Part of a small language model's weights.
Size: width 256, 13.8M parameters.
Architecture: LayerNorm before each block, untied embeddings, normalized queries and keys.
MLP neurons of a small language model. Each row is named by its layer, matrix (down: output weights) and neuron, and shows model dimensions 128-255. Each number is 128 + 24 x the weight over its row's rms, rounded and kept within 0 to 255. Numbers have three digits each. A neuron's up and down rows have the sign that makes its largest values positive.
A block is one neuron, or neurons of one layer that tend to fire together. After each block is what it responds to, as a language model described it from the Wikipedia text at the highest values.

L2.down129:136151120169106123117138134145152148082135125160193151158130158145095139102112130144120135102105111133155145135103113119142153133132086132106149111121162148140115151099142150141166133137178127139105125087107139188152114087136103118127096137127130117100111133121121121125121114127130152108135136062162123132116101124107107161104126101113148097133117177163153089127125096105135131122091
L2.down195:157114153131171123168129099123083139117123148157129134102134136113123094139099144138129159108101106157086144161126112116164144163149134146131117107122127155107139124130153136067152128103122140175095128107104157080127106136145157134108124143128141089142136122117107166099171161154118143093106099083145136107176156107130140114126138108128148120125112162161109119125121115185087150112139
L2.down207:112101127167139117109142142145104113125127138087132147107135143143155085142146179123117093174126121094097130150142117148133139120098116167109161091135143116114160163102116072118129149137142128114097103150121108071091112103120228135125121104095105120057113111124144136143124106122147123132152119147114100110133101133102131102101126160103134144141136133149082118142104100135109145090153
L2.down358:113144103114107132123095114136121084159127153138112108119135099139114110131079147151144154120133122099089122127162124122143184133118164083123155122125155111154102167119150129149121107149142118143116161173141097105112123159114152139144136183129104168121130106117136108113133111101135126159117152117159102136128156156129141112105118119124130113086090104110153135080182094176116139126142
L2.down395:128127102108162090166134112120109119079125097123137146105114105095131115114108119152102117094133137141125117125100088086155133118145128142156131129141116126138141145117131142131177153167081130121169133135112153146102170117119217153117116152138101126127128115127112170143154123156086107137156139135105079106139106197163137112107108196112136162163110092122157145146138103138089118140107
L2.down430:135091108108163136106108156133156114112144173103136167171118157147110123137109131129137116122125115119144101142146112092113111155144125106132120125086090125127147090111165100130124110108133114124151094131118104125090141130131255144161128145137102126176138160117126121186100129123125131110114112110153130122102140101153155076093129137136120149137161115141109160101157117131127119133130
L2.down490:119123112117150160132106152167103107120097153142126127090131126115124104141087134138124197153074113154108121146099117112106157140162115146122082131097202124150121106135093146129178120132094142150107165141134091113114115159132176154110156121126109085145141137136160098103147131123127107103111168094109117084139106104142106128137116121098137139153172111104129150138155139111125113146148
L2.down598:085130120142116123122167111158120137106138147118089149141111122138102151095137169145147099128105107124096158144133131127109134108119132100125151157115119146118149178144084118148086115128131131130084154154117133119117149158136135098125127108154123134094137137156161142110147103174087143093133122117145123112155105137158140149119137160144118144130088143117115129089143096140049133136152
Responds to: Opening pieces of words split into several tokens (res-, cons-, in-, abs-), often after a quote or parenthesis, plus paragraph-initial "In" as in "In 1985".

L2.down191:110132133129147100146130133171152096127141121126119158118112154107117136137150134155132097108136100150101130149096120127157149101118168171145128120127077116098132089124182103162133147088166144093135163132111115099106129098081113142105121115120096135148110143126125112127133134157126111099110146147111115124159128171118086164108146127146101130111081128176140179114075132130133103097102
L2.down205:132134154122120142137125140160124123141154205155140107156133159124133144120169097123106153136100106119126053111133084141140114157081163159148101134144086126125141091125127104129115120115113111120158142159156140113152169153158128113120107115135135107164097152106118131141139095110102133112140122160112127160151127137127069098113120155162118144127122097138160090102136101139131118151123
L2.down216:074136141139099114099128143179081136147131106135152131120140132112167133181123125092101135126127140110149107132122149138120183147146112171147156131164098125138143081099192131098113148136089097106162093125098119123148134132110126181154108112125127124115109149100148143096166130105108116139145146086154144120079159131153107072115137157137114114167098106121117131127096156109124094104147
L2.down225:175123129180148129140147121155083123096141115128139128121168186120119130094132078125150161144110128131062146100125133115134103160167144131114117134120104167125121083159090124144150114126150112135120148172131141154120145153190119144092136127127122150131152120093111126154136158128137140073150118127105141102156121143130109102153124116152134143114139108109152117131137063117120109140099
L2.down288:101122139143136142074131103104136125153142113148131148139127095119174107179131152138133089142199144139139073134072123197145106092098138103129139127141105155114133108129108137148118111110151133148083103161137151129131126122147095154091108135093162097144143155161119136095151102101092088152126093036128113066120094114103118112136154167078157131113134112130118135150136095153154157155140
L2.down369:141106129128123125106133131106113134123102097115097168106138116116122137096058096138124174081108132145130141123158138177101148116127120154106118108156087084113131071174161190094093109129098146096120093109163160096159131127129100156140097133137157135149111128161103094123108142131120131097136109141132117119121104133157121113120138173095099162121119154120160133079148114104113082129145
L2.down405:154145133131162147112095112116171169135122103134141160111176141127124100101153135135144101126133155122178144122147114119132120112106116149135124118109128125140126148156109160120132118114120134160132113144175128127148091139130181119091099147129120114188143168140118059119134165087130149085123120118104142143148081131125084163082117102162152119103122143153110148110109055164165137113112
L2.down642:127123162100111125133125122154132125115131133126101164125100126083115118104101142145104126132108132143133160139127127132135146187155092165116136120151138152097142134125128131129166153132129152149122138132112140154137131110125033115108110141136098112143113141113158135172134098083110128141103118106127132122150139160089125102132131134106127134161114125129102109139165104131140042158134
Responds to: Apostrophe tokens, mostly possessive or contraction before s/ve, often in tables and lists, as in Men's, Who's, We've; also opening quotes.

L9.down1:123120090139137128120106112112125133124148112108154130134161150140095084115159124096106131143153149122136099151133115136133111162098133108132157153147140153111097130133166110097145125126073152157148203169157167143129096117141131145180134153112123087140145110073108113145102126128136125083142137138138146120149162152152139148143123126139115132169130148140097172135099104146110136120112
L9.down183:146125109146131153134103105123157086119096116136094108104130115116084081147131139117131107132142106136110184108101108111145137138122132169136124095149106132104134067130126131103118157079122127151139128171163121114121149161110177118146133153169145112143138161117121139191132125127176114123101092147162104165135118112089149124126151157119095118179162121096151148109112127098141106115131
L9.down214:132133138088112134141169129201134111137124087092134107131137144113122171141150138149142110159125125154108102096132118116107128086137119169112110130125112134109134121112105129175145154136128104155177101134136191116128107118135095141155160113155111096135109118147111107078126126139169119089114092081113130150128162159135132117154123133134119102134124134118100121120159106141082120110138
L9.down286:102112119113086130111079135122135076101146118124162121089134101097136105126147126070151134115137146145170118125134157177083099173147133109144083129103110186119161142116146121148113158132098126160121168137126098138115145155133166117113117158116127150140094103069104168118156116112095197116117122099113140096137102179132150084122151112172139095112108125132127143135124108112141105145169
L9.down331:153153143126140219132146107121123176118166156122117156135110148139106103135184113139140122096147130136133117117171157092130124088129099151139113122140138155127149118126129131149097125094154147141086128148154110110133136124140103126120137125050119088129138104145114119142146118129140144126144118153129123108159132135109127061145123075171132116115150129098125163157108161124088105111128
L9.down334:124132101133139100141138138153144165103112098126121147107094100128109122151125128088154130134139166110107101119139140150102116130147123172152121116096154151117110143109101115134137120115134104116154147186143161135122084141078170156117161107166075114123121148134117084115112143091106135099116082099134133128147129126131132159158154133116140183129113140135150136054121084083150103105091
L9.down676:130117153121093096158139105156160149118115107121157096113100166125100153142114126108143098104170164122120158116170158159152113123112171137153102099108152143129106118094138113094146122077086145123126147114125126121110160123146157127122103140158120118112112134102114115167159160100120121135110107110139111105147130139138135153171140125145101157090129116144137099081148105147113127171094
L9.down703:116089132132096120144111102121080150102147093133120118164134125145127136163126123070122134125127140100140140136160152110116150154095127092168085129111112153097146101196113103156115118167114119097129145158154101123182162142149078148119115108127130095107151139128142149143175098110144126120118159138183176081116137080135080147112169120137128120088104107095117148103127162127152102104100
Responds to: The apostrophe (straight or curly) of a possessive 's after a name or noun, as in Presley's, the station's, Harvard University's.

L4.down106:146132156137132116132088117108133123101090104074097087118093108102151152085114114119161140115140129128155182114150120144135105164105092148139149095150122127148113120122107121104122116178141139143135124178152170129096158149176111139118156120097081139083097132105151150148152143104147115123136128165119135114113126146126106134097139072093142149089117092091126144078155135093121147118149
Responds to: The apostrophe of possessive 's after proper names of places, organizations or people (California's, Amazon's), plus occasional possessive pronouns like its and their.

L4.down110:132113119098168134145077105090118141152121098098114138174155124176115113107117109121116156150139123121090090122110101119130120119125098142087146151176108168154114134138094155123113124115128160136136136143143143098106137130146141118166148085143155115141121115132117117100102108133124156157132131138123106115174130128149137120142114126145103093161139132164135081113145136127121135130086
Responds to: Modals, infinitival to, and not after do/did, including split endings like wou-ld, don'-t, right before a bare verb such as may have, did not make, would be.